python train.py --n_layer=8 --d_model=384 --d_mlp=1536 --activation="relu" --init_std_o=0.0 --init_std_down=0.0 --beta1=0.9 --beta2=0.95 --weight_decay=0.17 --decay_shape="sqrt" --steps=4891
MLP neurons of a small language model. Each row is named by its layer, matrix (down: output weights) and neuron, and shows model dimensions 80-335. Each number is 128 + 24 x the weight over its row's rms, rounded and kept within 0 to 255. Numbers have three digits each.
Before each neuron's rows, "fires before" lists the tokens most often just after its 100 highest values on Wikipedia text that the model never trained on.

fires before: " | ", " |", "0", " | — | —", "; ", "."
L3.down448:127186120085151134087125133213114119149099145122169139155147165121139121140124096148134094122093115128120130155119100110157105136172145145102152112102125144160113111127170115123094116141126098103154140088147130160098099141112138126113162109108082114120174142116160139107119100144139118107096141138162131109148118139179160151089105128091107136119119102115139151099131100124131135117094142155086140097153121147127068118161123144167141183100096149127089156052167114130149101140126108117145119149142121104129109146097125153111101141130102101148150142115166143154177118128100130115108103085095124117158137096128130120118116104111118113162127134098143175075144109159107145111127128137142191126138121124091133099135121097098129169119141145158111162122138154152159135110119146

fires before: " | ", "\n", " |", ".", " –"
L3.down1411:115168123130150126155125101150119132097132132115132117108110102146091138167135150110138157106103116099156139157129116151086132132097245152150144120129123112123150154125123132137145125172132066124106106086135169155138155112139161126142181148086169127125123122094101120126102157135162136132127166150122078187107159110142137085117140094111112125080097114104087131102141103139154109141113126090169112162144138119128131133154178146125146171128110134125136116098182126177098156115132091130134083102147140138122135103166111148143101171093151112134139090116115131122151113147126102151175136109134119086135104131166125133140114132115154123113099125127110107119191170169164097155106144156118097080141112132091098118107116128163114101160119105119146154132138124125095130115160118

fires before: "\n", " |", " | — | —", "\n\n"
L3.down824:145171120118132133120143133153161108130105137133127086176114146117122119113134131126123111122111133124104156125109109125096102118135132100149123153126113171122142123154142090127107072167123089123133086060116113125084116145132106141151156083135137097145158112143136140132149145142122127081124138180162146123137121097170155132120144141099117168142056127097145136174165140132090147119120152150125148119165148144133112107132152122147145132107141110151110122134096142192129139126120118067143094169165113098146140115095115114140118149129125171137152129148140162143136110076111167137133109113117110112144113106100127120132133144094093154158123134133118126079131128156080134141180130117109161153147138097125149059137123128148119170131101116154102201099143130125126126137116060

fires before: "2", ",", " | ", "1", ", ", ", the"
L3.down54:126133160127107100122094094174141111129125093126104142110099141123114139089149114103131121151189162176141132136137149135139103120067127143154136163146103177144096150088151113119081123107115157078115137136081102142116141175124121118097119118159116105144132165136133161144166100143118106118067106107127135173142127112151169124083126168132134144105131112149170098153140115086164129088099148120087159106119090182123114136139161153126141149135122102150103125146134118099153147109122114081146139176128093129113122101120124138113132082094126122142156105103127125147150099148151172130129118109157153102083119151133120146172123154101122120165121136116132148110097149190124130121129149139116102177123146093160146113152101097132104091121164140127071132133103146129133147118149143

fires before: " | ", ",", ", ", "°E"
L3.down966:123090161129133138145118111092095118074140114124115120093138148155123125144116152112125088107105142122155111094122143159161110126158136086127137111128136126166119161121149145139140126146124115117109111120112111138109104141157140116154125086065124129130127141108150114148096067096104139136110110141096197112118134091130163133109116127106130139148121163113138173108121104104122150149147152127142127117153101174099138109118132142126124133157134080162167138094065139133125110124132121128141144176153079129130147166168166123147088163123167176129140124135131152138118169138169172110102099142128133157144111117151118134143140113149146157159108186118144144107116095154108165123137123154186149102116136137158121142138089117126097139120162120154113131102089156095153141099124079

fires before: ", ", "1", "2", "006"
L3.down1450:114140127153113116149142091152142114157131095122120123128123136110122076134148139121146113162132123156124125123147119092170108115113170095130121143081082142152168094101144140089096100140156097103113146142147121165097120128100120118093135122098158124116125132159132156136140174113145072073122112141102130118147125111105117101135092150081122112085123120122105142143153107128174165127124116150137128082105124107167115128152156125147149107103104153183061125103136144122145096079116116141150126155169123150167095081097109157089109105094149093093126137081161171095145101148118148145164110127091217129138129119155166122091116168170087157124118143132112126082139081177135141133149115120117140173125172104133154093138171113096126136117139116141114132180089127130138147118147139

fires before: "; ", " | ", ".", " |", "–"
L3.down1216:125163118138128146119133143147128155070142117158134118147137091077146147107163138130118149120098157127150133103112090062104125155134151122175156105125135101129120117110115202134084104154144157106102063149136127131130104122116114110171170125101107141104146116146170095100113154128131079117107142071114134134168173148112121142084111109101094121148072104128149156109148126146135134114114137150141137108148124145116133138123098082142139119124118115070142126157124139148113161140107114128136134102141153156103107116102123096123100149122087118102117125116148133141156121151129133104129136100157117126148082150123139092116150108084156106127132122140125160185062126115129109129114084126194123124141140156136143127178109138123167120169129112116157133120143137155163138134150131

fires before: ",", ", ", "3", "8"
L3.down1342:125179128140102106132174125116129107144147109121126133120064126139128110124093158126120175156085145164124078079128125109151129124140164123139120125121110164130164166125173160088088165082150150104162166103130114124125090105123156100146132131136121118106171136137086134145164127148101106118075083155160157142143120105123106125120130149111148092113129127111139104112136092150134141141110138101051127113154087139138105082143158135131159148156119105147144125088082134113128115136146144107129138136147127138134154111100140134147091153158096124147163159142125128097117121134118144137070157141115135124136152127163139124132134160131144134127133146121098122124119155128131124143119163116115148139093136125131106133115123111147135115166139094138085141142137132093106125129091132

fires before: "\n\n", " ", "ian", " were ", ".", ", "
L3.down1394:123122132118109153160135147127122120161107102123099093144137178130114150127129141130073026128113160072157115142096103081123121168168173163140123120145122103101073090132117141145133127135106104115135147144127120179142142113101152137146144130145117146062114117132183104132114148132140125150185134128129157127129111115125140123098114136113140114128111112115145128115140159132135148137163158139176126120141127137091126141123197157082090147111136115096141118089144139122148149097128101152141101131151084101137133174128116181182139129134120108112125122108133123094136131126138166130134131151142129141121091107126142136129139135135133114148140120167111111181100113136138130146118143135139140136143162113138168107133089164128107152150152112122157101074132125127087145117117096

fires before: "0", " |", " | ", "2", "1", "3"
L3.down813:104134112145141109150131099173107124123152131144140170134140128110139137102129075132141108129158153110128146087136089185141108138131149143125133147118149142127107107085115173111143163139148126092130105111101161164101170137146089157112118105093076166144145124134112109120122078127139137081116110132127141155159120138170133135140116090131122065118122122139148115075083120113172117143131149154110177118109133126141122139147111135137100119159114115142141110109086120130118073121130159098108172118148124142173134151114107169069180186159145150127129118149114135112225133138177131120103117127137124153119131129112119105098121102108148108128099113137120126148191119130101131112157119151083170109149159132143147135117131116084141151100164097102066143119146116126135097131138163

fires before: "2", "1"
L3.down764:122132126139113160092172111103132108138116144118113128115170160156129118113133169141132125125141124110118130123106119161159129153118098121107066116152144151156123112125117173147119126180085119085125080139173146146129112187122089143127117150125136099161107138147087097173125135147153137125133120146108174093166161162164121128130119148138162166117171143124104088155113163125107144110095147133117132101131112133122137112121127163116125094109129091119109103114103137088145131096116098093143107106148129110118143164108094148148126143082104144154122117107140149129156138120137156127122096127143101107141118141100156106141120155156132135162079110123149119149152137143094118142128130112122167128104125107144137154120144149133110112103170107125138149089124114185128127134146103

fires before: "\n", "\n\n"
L3.down28:117155157146140170097141104132103125175166103121137126136103135111122135135097136141127150130133141135120118107150124122135122162118145154184106123071101127092096086120166194163087104150140193097124112126121108111163134102120131110137130114101157126103085131086112140115154170185142103112124088136150092099095121079174131102120137180125126129139138149127082111143085147157149125189165117141134121167126165125169124104116124164101128112116119147154106119135110136126099091071137106123109091140119134112121122120149142167102177119128177110118133158113119169138121118142108144121120129109129144128115105092096131089106148120137137131151106132126129126137147080143173125120089125100120121090135118164138110117125130156136188093142083170128134148161115142184141131102146165

fires before: "\n", "\n\n"
L3.down372:124096144112145174103101099149128123104120147112092109126142137163130120142102128174108122114121143073144125154150109123126170122125051113145155159105117166149132137125141182099153107150133171108107105136162131097129103126167113116080147152109128152099138121110127103110096136172127061119096091117145143095084115127163112115107116138138139151146157081124119171134080137115090171127126148107113142121176117114135135154160112097106146151133135084151145165095123149099148092122169103090163133161148122151133118165120102157087112135177163129129145139104134125147106120140159148101127103144111095096107078123108143108105138120124112123151120140107126144119112111124079185109166117120100163113109134112070159092130130113157120096133123131129130145108128169101130137087157132

fires before: "\n", "\n\n"
L3.down921:132157136073117125137139107162095120147109108124169162138074147123135132180089120138104151117127088127096149120140086122127124118193126142118136135147091181128187148127159143120092135179116141131135142129133144123145164136083149144100116141116122138111168100126108176134160096116175130122130100157114092100107109099158115133124138067144143169144090156134190100108145128160130082142139141144130143168102141119125111105111132136099146149155137130129100114123097118103115118145140129122129106119140133117140136155142146165141146090132148161169141096139136127118133137133142098185084117127168094150113150121116103097170132116120143110120125133096141122109129120143109113106135127153105117124140120098133135169140161135103154146126102090113113127132118081109156096094140116

fires before: "0", "1", "2", "3", "23", "5"
L3.down942:151184144098110143124133134169165128128122142136099144088153189137134111110079147118178113136134074129116146122132143136137118118123151087154132133117158147146162131072134129137157145144090104127168128093140155166087126150137100138129145118113101151100138131161100192158116126178105101125123126121091065101163107160100130143117085119161170114095162136118135114137105118095118138129104175123086176102108115105087155103125128150116104131088126144116163145123126122119170115143133159176103127091151131089089107136128107116113138133133137095128115148109132164144179101088128119096100125120104177159137071140122121114150113114100149133144158140104158102121120144165130133084144115115156134192074110115157143146145150114115112102138128073121098152071114138150149149118129133

fires before: "\n", "\n\n", ")"
L3.down771:106098145046101146120109148090126127153112105126174146124065160093131144179159140111097133129107080131160153104148102166125120089145123110126092113128151175144126134145139126134139162110134124131167137145145118126121149158102167164107132147162179123155162093114140187110115091081188102121137137156094125167114128133114132137076095115167168121103139098147164132091107148127094116095091125133110133184106140155107159152114133131108129135114130161144124109145136101137110155129125121121084124126145134126116134136119151141118127118121149128162115135189106144100101144105123118177121099137138099142095137141130066163140126092115147108081136133093099152095140130118134106120127110151074150110112103099111137197156107157132136122127116151131172109094135067105133119108146112

fires before: "\n", "; ", "| ", " | ", " |"
L3.down532:126148121104091082154178146110099141100137113139169097124065119119078070156140129126086105124121158108141122092119092129118123100162167128148164148123138152165113128169172123113078112112105107128145141115106102156106148098115134147112132143152134140098153099157150089085145103120159103125166117128119126164137164122125153113149103134146118129128102145193137143114130061135127160129146166141146122153142126133085142152171153128152158133180153117139122098133137139140133121140123100126119099147158136113123131138130139108155122130094155119150125117149098116118065112169109148169096107119146116134178136118154072162110094175109095123112122135113148142133095120125137107120123116135164114133149105102121118115121142127155113147214121096129104104113139108123103100103123105

fires before: "1", "2"
L3.down175:138090143068170151125124170095123131157111118117138136117131109115126113077143124148115149129103111105134108097162119140159103161104153116105090130127141158139096164133110124140133120144145110114108150147143126126158123108147170134110136150139124129175096124130123120143129153125148141129124067118117120085135139130127114133131107110104102144138145170121097124167118129128099100116135133135127118161119152121147116067139126114149131158104118185134143104111161143174163167098116140094164158147098133166137129155114144153181113131098128090110129126159123140153150150130140131125130120169112128066141163111134111130139123098167113156119131144151105158111163119162135119119138095126076110100096165109163122126134151131154128152105061106131128144128168085126103099119153133

fires before: "1", "2"
L3.down1298:129088137108111128143132153116179118161096146107109128153106147118132132133123116119136143128118093155138113081089146098137137116125133099144162188173127123096141120165161069128129107122111156166105135148122141105156148136131099144108137155124144125128114131131078118110127113122091130153146128096113170094173144145105123124174125133142140124147082139119144123127147159128114168118082159135108138164125129112124153117116106141108128126101137136113125174135116087134157147143119081139139125122156156138159133146119099098149151141117149121136096112095105125116180145083156100119108122168142126136120174174109133112099116136173143149100128114105156123100123152105159138098118096182151138141115149105135091166141164121164160142109109132122086082132102127102083139120115136

fires before: " | ", ".", "; ", ",", ":", " |"
L3.down1332:079124108112147111136184106152140120126132112126074144138132161170125105119088137155131127135077115136101091075159115133204121124139136118173126126111172162187133131100176157122119125121124172127155155120148130175143126170131127083145117120106112148140132162122087129132141127143190116094135119093105161108177098139140108154087163096113158104133151157121111090125134102131128181138114151134069159128120096138148143100163175133137116159139116128135112161105130115118136075130116131092132157120161153147147112127132099132124143152160116111116092153141116152116120108122109145165073111155117156112130113107140122104092129132107141160116104159154130120133126129165122175103142121121125160138089139118122154152117134110133120141113130142119117172120164133132114115140091129

fires before: "1", "2"
L3.down441:135099142103119091117112142133122107133114096110097120087121124125115155091170115142107134123143154095162121119094141096138133142114103144140117126146126121075102129088151171137082141105131144093083169112150114087184157130141123130142116102154103137173130131116115089126130135136084179082127089075095121113167119168126135131177161134115085108135115152130103131145129135103144149132116160168101153134138117104125103106136126153134121129091124112127141107132167130140167169109132128099173111112141128197153139142123098100118091143113145110127143128141110140148143087125156193106122123163158103094137105140086131156144131148137116154125134115116129156116132119126166142150126106119132145130118169136125108086146119067093135177127103066128105172185062133168113093129156112

fires before: " | ", "; ", " |", "0", "1"
L3.down736:133124120080097145139150096122103125110148107123150140140128144155140127140148147118140171132150112101165164096154112141174123158114209125141129121107120159132149146143161131159152109126137140130091144126150126145135134116119153135101111143119194111136152089126126107120121153133134097139164110118120142138163128103143148133121089092080092143121161174151128098138115087101125101127106175097075131129127089110131122141153094161087141157127108155120109157145181123172126082161120132168102168130157175115091123089140130126113122140110160127120121168096117125134170103150108129146126137190106154131144134149133134124104119091107126173144100134146104114154118125147123129112094101108135115145136122149122128117138116142131111155158114129104115140159108134112127078133107090

fires before: "0", "1", "2", "3", "4"
L3.down718:125142124100122145119142162119130103125126126123150108145133138083123126078094157135169094121147103115112143115091127106127127130105187114145116133147104119133135097133106095166149146155176112104158152153163148154086133129117089114173118085115092114168116151132100163154105151150091107098144110099114110117178131139148144123128111150111132147164117144105155122100107176102089124094127149153089141072150103113116135104102136122156084127069117138142143124135177130135173146154129129150083167118125101135078102111130078147131131119147126108115175156079151152141137094115107131067102128135104179149177106132086159134137129127118102135179116121097151099150132181136158129094140138119146171138125157147129129155155126155141124133094107103112125147095133168145167133132112080

fires before: "\n", "\n\n", " % |", "|---|---|---|---|", " | Apps | Goals"
L3.down263:093123117098152120120104133110104116114100124110104128127113117119101177129104096176108142101149157085123131109158125120107118112094159123114159156148107141137145088107139142122129117126172127143103089111121120116122117110155082075115128100143144151172125132139113105084133120154119168137101123119183146117122136128197116144136146116086120112141086115144154108161100144132142151155146133107135130110140166129168117114137140118150150126179121107136104106105118162158116074118144150128104147143161148089149130104136097107116107118168102131114175112127128123126136110137147149148166127106097110097078120118129108074136126119141148137092129133130115174135149115144110144137136151123121124105130103130102117089118156078113130179120118104141120190140075149120149167130136135

fires before: "==", " ==", "===", "\n", " and"
L3.down1245:138154138127094109123112128158130117167115094134142163140112128131141108122115139098144140142122180132134148113145133118110061118137143122106109136135145119155148099103116140122093146120113126117124119111182131116096093121107141094142094117171110117156130115095158149110138118130144169126098123151164078090104132109124141177146146110136083114097140182132146121144138106111145100109100142094160113101113103134141157119111120138121117046161146095135121104093128144132137131116129157176149120137129108085127134110116104167137134135129123158134152135177121104092100067168135170153129141083118124179111140136134159149150124170179100134140138130074083092170130167139105090102116132100120122129122117120149136132143112092107084165208163118101151142147169168142123142166128112

fires before: ",", ", ", " | ", " |", "3", "9"
L3.down800:109120135131147116167130155167138137131125137169135119146134119154134117177099102156093138176045129119111147079143094101125094164120123117132151103138136135134147152108148129079157124134133116151168148077134129120120153100091130157135152105124124147152144131055145123121112121115159161100108115121128156100165119138116116088131148095158139115130096141136104165155118096119147127181097104152123165104145127119118110144161164109107153129157100131131129122109093083162130130155163160116155163147177109084132111115145143135156135143138100182084109102147130147148147102146134116152109097173101096146139145136125111081103145119121134137119134136128129123126168145165149154132165131115124159106088154155133150147108168065122174149141078105139111166135145135150117159114118134

fires before: "\n", ".", " |"
L3.down233:123101122141153190150142145138167128153131131096108126121117125120117160145121113144106110113116113121148143147150110134114123129155144094147173128115110143149068133118115113129165132165144087105082121099099121147130107154173115155117147127094111097112111113120156160168108139121152113100159111105152164191125123139154134130108111123086095146099142094092145160094124110153174138161100150135112133132119128113121080144170154103148104144089150092139122139114093116129164135100158091113116131179144106160094112135132100139114130115105153123134131158126141122119123101156128136149088145095113143104099107138097128106117161142119144142166150135158121099093128122110096171121145137095144181180145171110151182085128108166115113117193145166163113097099102128147127143123125102

fires before: " | ", " |", "0", "; ", "+"
L3.down412:125155113072160122133119101132155140097128135136192140145159113080128138125104088122150140111112104093138095124167075160148093149132194086132132105080115128139159136077146150081137166159129143117100177108144140119129136140154128140156159126117146131149165127152147128153167148137118114130117101163152112144194113128180141132126112144072147074110152130136127124137120087082116131128154197129133128106115140110132143169180141172128169148167118093102120139103166116171136092125129086087108131117115123125129121157146131120091100137117150112134064126111116121141108130116143110085141104104082109134127136098122122107104107115130110149120084155172123141115190137119120124129148139139083103150120170102135120115129149126144152132136114146116126169123109132067132093122123124

fires before: ",", ", ", " L", "8", "7", "1"
L3.down62:084097140131173141152120102138150126118141119109097128157099129158113122168110105096149158146121137116108119122104105129128119112155142075111144144144059171148130165100129105110144118171142153125086159109158136058181111090107108109137150125111105135120109117113142117157142124121117117111105089074133128155148122118113133147188117114120109116103133149117122202135124084135134184173120131137091112100121169135128135122144128113114159161143113081157145141092091159114120177126133110183129106136124145130169121171090173167154121156149115137135118143147094110155108139101112115135104099196111078127147132133105111141104123082159168160138118128146116141063100132120158158126113135119137107129073132114123084113089147147152099145159124149129096137115115127139128172091122125

fires before: "\n", " | ", " |"
L3.down133:166169130074112109097114118123120122111155144104156129118115112103134098112137128124123077088127155110130144174147137117097145119153183133180114147071096121138122127147159172108100089104088149161102074108128122137107164122148112130122165146132100117138165115146112126141120107169125127136135054178119159157131138119157144146063104133098131142125103090141133189124132083141129106115093154091102098132140083097127139146142103148168112149104141103137128136156148104136117136151154097095127158146110128170131130147127178117151105123130133130125105117120144133100109089145107103129162117115103158130148089124153136156125147129119130158150120099135170148111114160163135100135117158092123123121114120161121141148129102099142139135115103090118127091131177111161110127147147175

fires before: "1", "3", "2", "4", "5", "30"
L3.down1519:104128147114132110124126124104147125136096092121097123152149107145118117132139139135103143128116110156129133138105113118114082140140129043151154180157088115093151100139144146123100110128135098154137144142109125085127131112152161145111129205146157102117141117123136126068146130100122151176126132107122141130124121104133119114182108128137085140137105162126117138129140081075111117105137098134151123141138098154146120129109148121117155130149150139169180131134119147150119100142121174140108131137132145152133130130116161130143152139129148135141152115096130102141109121152155096142130135126113150175092164162127142132122125141187110125114153104144139105147161124130129119063125097145213098127138105106149120128130147099146110145150098053157109161153127139063101110113122137

fires before: "0", "1", "2", "5", "4", "3"
L3.down428:113152140122117130107135163105196109078099164132113109088139149130145131099121100103145116106114105108094129145116113147107075133131098096126104135153123136124132161107152147125139156165106107111138108103131142132120114127150140173152122126131133132095188128146078141147129125124075107132114149128114161109125138138121116154104092176141148158115104132142133167120117121106122141123136120118089179081127114150076136126095150119111174138147156122124164126131141078138166095144125123152140089122123111132127117206108155130104165111136125081138087097116129124144157131113105137100152120133118130155154092126092134183144135129162124153158144128132142096113138112148143121079127109140128114156110131123160138110117179122115106132157110061150120158091114155080144109107133061

fires before: "\n", " | ", "0", " |", "3", "1"
L3.down14:070137137092134105127105091124122112111090110123151122148095135136123128086121134145114150128171133120134148098143058145135136107200199108133114140104137120130141123139133153109085113135140089182149159095077145163125127114110116124148103137151096130154136111147161163121155080147148122141086134167152126155173158078157134110114125055145107079110141124144193128135128089119130120127111143118128128115137124140142151129123121151108094153137111131160120124135143143172125095141115154156085153118098170108146110127136112150096073129096121146159131111137146150124148119113129105157126133110124159126150165132119095089110094137099113171127126125119108150099134140129134138093143118117119130127133111125123133124138105111101121143158109137136154142132129095097102066099127130

fires before: ", "
L3.down982:126096133117162172123118114131133119114184122135096126148098120111112116128150112161117108111103133149145127105135105172098118150136110118116142128119095151190154112057152115116135119117120100111090132136112148139154124115124098161112113160113120104118117138165110074083109088160159102172115085143140141141162163089133147126138121114156157134105115077102125175158125104151124128122115127140100107113140134114125134115099189113167104152134121097130128135105129163116108121107116102076198142114118111111118115176157109132117158140137113099137153119106116135157147116121134091108123131162138130125120137107121123103143112119133141144142176140078090148103132139114079152101123110150174126159139122097154156119122170091153122094120155101171133124162106183119167113087105088

fires before: "1", "2", "9", "6"
L3.down1343:165159117103164132116126100112087120149138107104126106106123119102110142138124155166135135116133124116121124119102127131109130106111158124141110156124118128149135140132157157107104124162114098081147132111115135120166129141140093102081129134119107106197084162180127121136182094185116117147128127076141119073152135123127124128125125091183093145127117134113142126142106112076103110116134136135089169126135097100146145148139126137139138104151139142127102135104120180112121130126117109152108134104190146126127118125138121094151100151097141152156127094135107152108165101135109143155129127130112148140155098156140129160138123149145086139132116137136166089156167120118147128080130134144144110103075118168158098170139117126136132140142116087128130186163125078156087083122140102

fires before: "0", " | ", "1", "2", "3", "\n"
L3.down868:116151189127166098104135091130131137113114130124080116116161153099136133128142126051137164105137101134137126157128145121125126089130218143112123119129136166167128158104153167178093171153112098119125114138122177126111149127137122166151132135148152159128113117167116143148113155134117108098147134142106117136119094155149151113093084165136151137120105139109099121125136120124092116133143135149116130097101135110131114116121148164125089154113129109161136178131118142121145122103100162137115144106106131128124165115123131153081107134161134131131122124111137144114163126119132143130093138133132149116145152088063096113117096143118117145117100117135177115159151139125091146117113149149093141074135173124141136125126095166151083145120135088121102149077117152098118124126110143

fires before: "\n", "0", " |", " | — | —", "\n\n", " | "
L3.down362:098173113108119087124152099165135108130124125121121133153114175129108106091124143125115116165085116125105125098142102143159107138141107109120150146130126154164142124143193115093093139153127129096169110093137111133092142161133160138131161111084107146136176150122114138128142124152124117114099097146144149123137096117138138133118144103115136113144088122106134106136136088118141157132110136157127159139131154131170117084177192140134128170107098142143087143075133098145136115145131146067121137134156134114169106139078120102106152145135132129121125151145123168128177091104122147139078082124146109121136133086141143101111131135106108134151140161150149126110127128188095161128175137113118176137114173135102140112124130114128133156103110128134067202141146122123154123125101128

fires before: "\n", " |", " | — | —", "\n\n"
L3.down1088:132181131079133103129151142125131100123125162103126087131136148155122152138142128158087047145123123114147128102141087146135143128120144112170107137096125171138132087139151131172149095136119121096167118051120152109074130150124097117133146112090103140147146191128066147125108151153100128125105134149179172135129126132156122117117162105126148144152111129096146162149120122123126157103137150141129142115135122094155120107126160133111099155079111180100118132084112141149132117129113119105152129150139126135124105117099113146127166118147123133132132126165118123178199080076110142135103130140140124100149118125097123123102123133089099161138118126155130151125162121169136178096159132132112172144123185145105125136111181156118140125126163146128104170111115116106126141123133114

fires before: "2", "1"
L3.down1484:104137153104146134084131084148126110153124160118130118159145128087137103134171087138132168131157142131155130115151139126124134109094136095148168153140131099144124116112129102121128092098092123118133124121146129099118160132117093175119145167106100119155116107155114173164137086175107094109126131110138150114104146165119122130148150111120118067147127131083127069121121110150132107117145119092140137118118131116144147142107137125141102150114126124102099096132133118147122183129135135138122176187134146156135127163122084131129127119103150172146145108109124143112114103141163148083082152156123130136123231155141100139138125136193131141111146136120142110117124158154152127054122104153184136113072135141154163128138120108142127131110122121131099107127130124174131122122141130

fires before: "2", "1", "- "
L3.down682:122116123094130102133114109133106137089132125127133139118098139110116112113118117107093081139138160095124121160108117128113160141157093134133105145103135139107164190095129138146077133133141096142151180090148119135095134112127134146115109109145130111164103123126116086096134119157119137094165099126150125111157161155143140115126108162150098088151123116156128140146138117081088130132138104165142136102121095118113085105121133113133103081134113096106099117107134144152118137148121167128138133089159096167131120161144144097127130144129119097113127103120147146125123116175124110133128134166113104145117153122142121178133146126098144164117123185140115070163176163137138143128107159155104119147103117152101119068154110109144160170099135129148034154149088107147139099134116128

fires before: "\n", "\n\n"
L3.down1254:102129115166131111094169100130104127096114131128145135121172138095127133131127161153129103118093159112137137134148112138090153142117138159181176117097124126122120101152105127127127102172103119100148091093113115139148130140112087104144153130096165152114163132086102162131149144164156127067152102169152161104124124106141113096093147135129143136156128132127192104149112139151119139130142132124098137128112106148139120122107124167126126120172130133120099168117120135149125114101153149094109162121130093101112159123112067138071175133120097112129129150148169151148166102097088144120161143125131129115162123122111127136125163114127134106166100148152136135152124141137076140122141132113101178143121135133115185143150147145113103129099112116150155139098087126127180141133142089

fires before: "2", "1", "\n"
L3.down1435:128154116161149126097169107123084105124097106115080104131139172171134121119135163131118122120144129091125114137111121175142116123106137127083088110139136162169105139106134142133105113121126093126120098106155134201138134164175114079139132153131132110145124170137120111159126097149133161109141147167102157091156156126123137124124146104140138150126161127145102109149111122147125148129132156127158139104125139148109090061151126150134145123119116075108119097108115176154144110100135112109134122129152084136128145181128119127114108123098117119154148136148094147134136116130144149142117098129120140104137101121137112111151116133117124148166088124125124108174149085114114154125121127132071137147135138078133147134109125125153129158086107118145128109116143084161117075138139125

fires before: "\n", " |"
L3.down356:108152135111142113103133084160134086134146128089123083145116090101136109144101135122121168122130123147124132138112127181125101115136122120131111131103135157129128173156111146131097098168175065104091139078118097104117110136123071134112172137133086114131134140089137137132137128110127083128133122162137169134093136135160115127112141126123131111116099118099129092119143156150119115123087135128104097161104162114151132165164126114090147110120122117147108141193126121136133116127113141154107177153141150173129140117136111165067113136119145157152187156093106144146135122114114122141114131107136142112115142118108107123149151149110132111138128098135124122108120158176113110155106119100143143126149121120125138125119099139072125124126106125104111148114119159141153143177103105

fires before: "0", " | ", "1", " |", "; ", "2"
L3.down1006:106165115103151088132115127154110117108126116113131138126170137126104081127109093135144135105116165104153125109140117139151136156171153136135156131161087143148149148177161122134098099135150119125144143114121113133112104150120123089139139109105078154130160159084126115118127090107145112113061122128159161125142082154139134122081136140148105111104122114111101124126115142103153138155092165142083139147162129130140099102132126150176099180110118123106095144123116107145123132120146131078130123154154139102127128095162130147117141156099125107149136115119181140160180120081108163138081097111095114104190114190117113158125126147137132144119090135083125171095112135175127158098124127131146176128148147103101143082102113106122086154126088139129126148109122135133157163122100123

fires before: "\n", ":", " in"
L3.down1244:138163132127131108108133089123137126149101098148154109096128138149135128150110101164152151130120126155103133105144088171089127107098120104088104132129145104133141121144136111131125153124139108126182136140116128101147099139098119160098098130145113126148116097140144172118142097117143144168106104123098115112119096141130087117164149086141114142121145153165103156144099088101129104137150123100139163160102138131156171128101161136116116120159085072158057090115156124108127062145123131104116175161154098086129124145113158151139143169119138168139107098151081112141155154184113120132129110130121089130121142129145115145141137132134122140145127141109124140099150121147146134136164122150139065139117160212122106123145130104154157140094096156124165117107160121100112112114128101

fires before: "1", "2"
L3.down280:143127119121145137073124101136069104108125118121105110092177143126115114096139167137107125139141148101134121147099100164132131166068136127114113094144131128158108117105136178140102115150115108088116118118151125151139099146178091124130131131138127121163130121185130128139121114134119156103130110131117140093140145127132147122131131140139087146096161130125118124162114140150113130113105153122121130104142093127128090120141131190156134132146116138127121087121130202138134151118137118105132119126160081135123129159125111134121089127116105145137149125133134160122127107149147144120143112131133177093155089123137124143135139137155121123167106131139120110184146116092130140120127137138136155133119109118159151127131119100099096157106121098149121131118117114198147078130153112

fires before: "2", "1"
L3.down1349:109098156073157133081108105160085132141122098106137115142154093097107086107139104158094155122142178136107162158141146122106115142152170099132117132119088114123140094114164184111096131123155119111124131146130113097130113145150111142122115133185115136129154136151152103118137109146117138103145119137165108130133149128076159128141117140111107133182158130129130146127128159120087109107101105138141146115132054100130134118108092150129150118143142116122108087161152127117153181094133153135139149169163144121162140093140131143122092115117136139118108095083135122116079071159121139129121133117115118135153094148139125166124129163136102130104107128116138114133151167126135111060158123145152141120142097135145130115130097106171156177137102118107142134200100131186077085098143114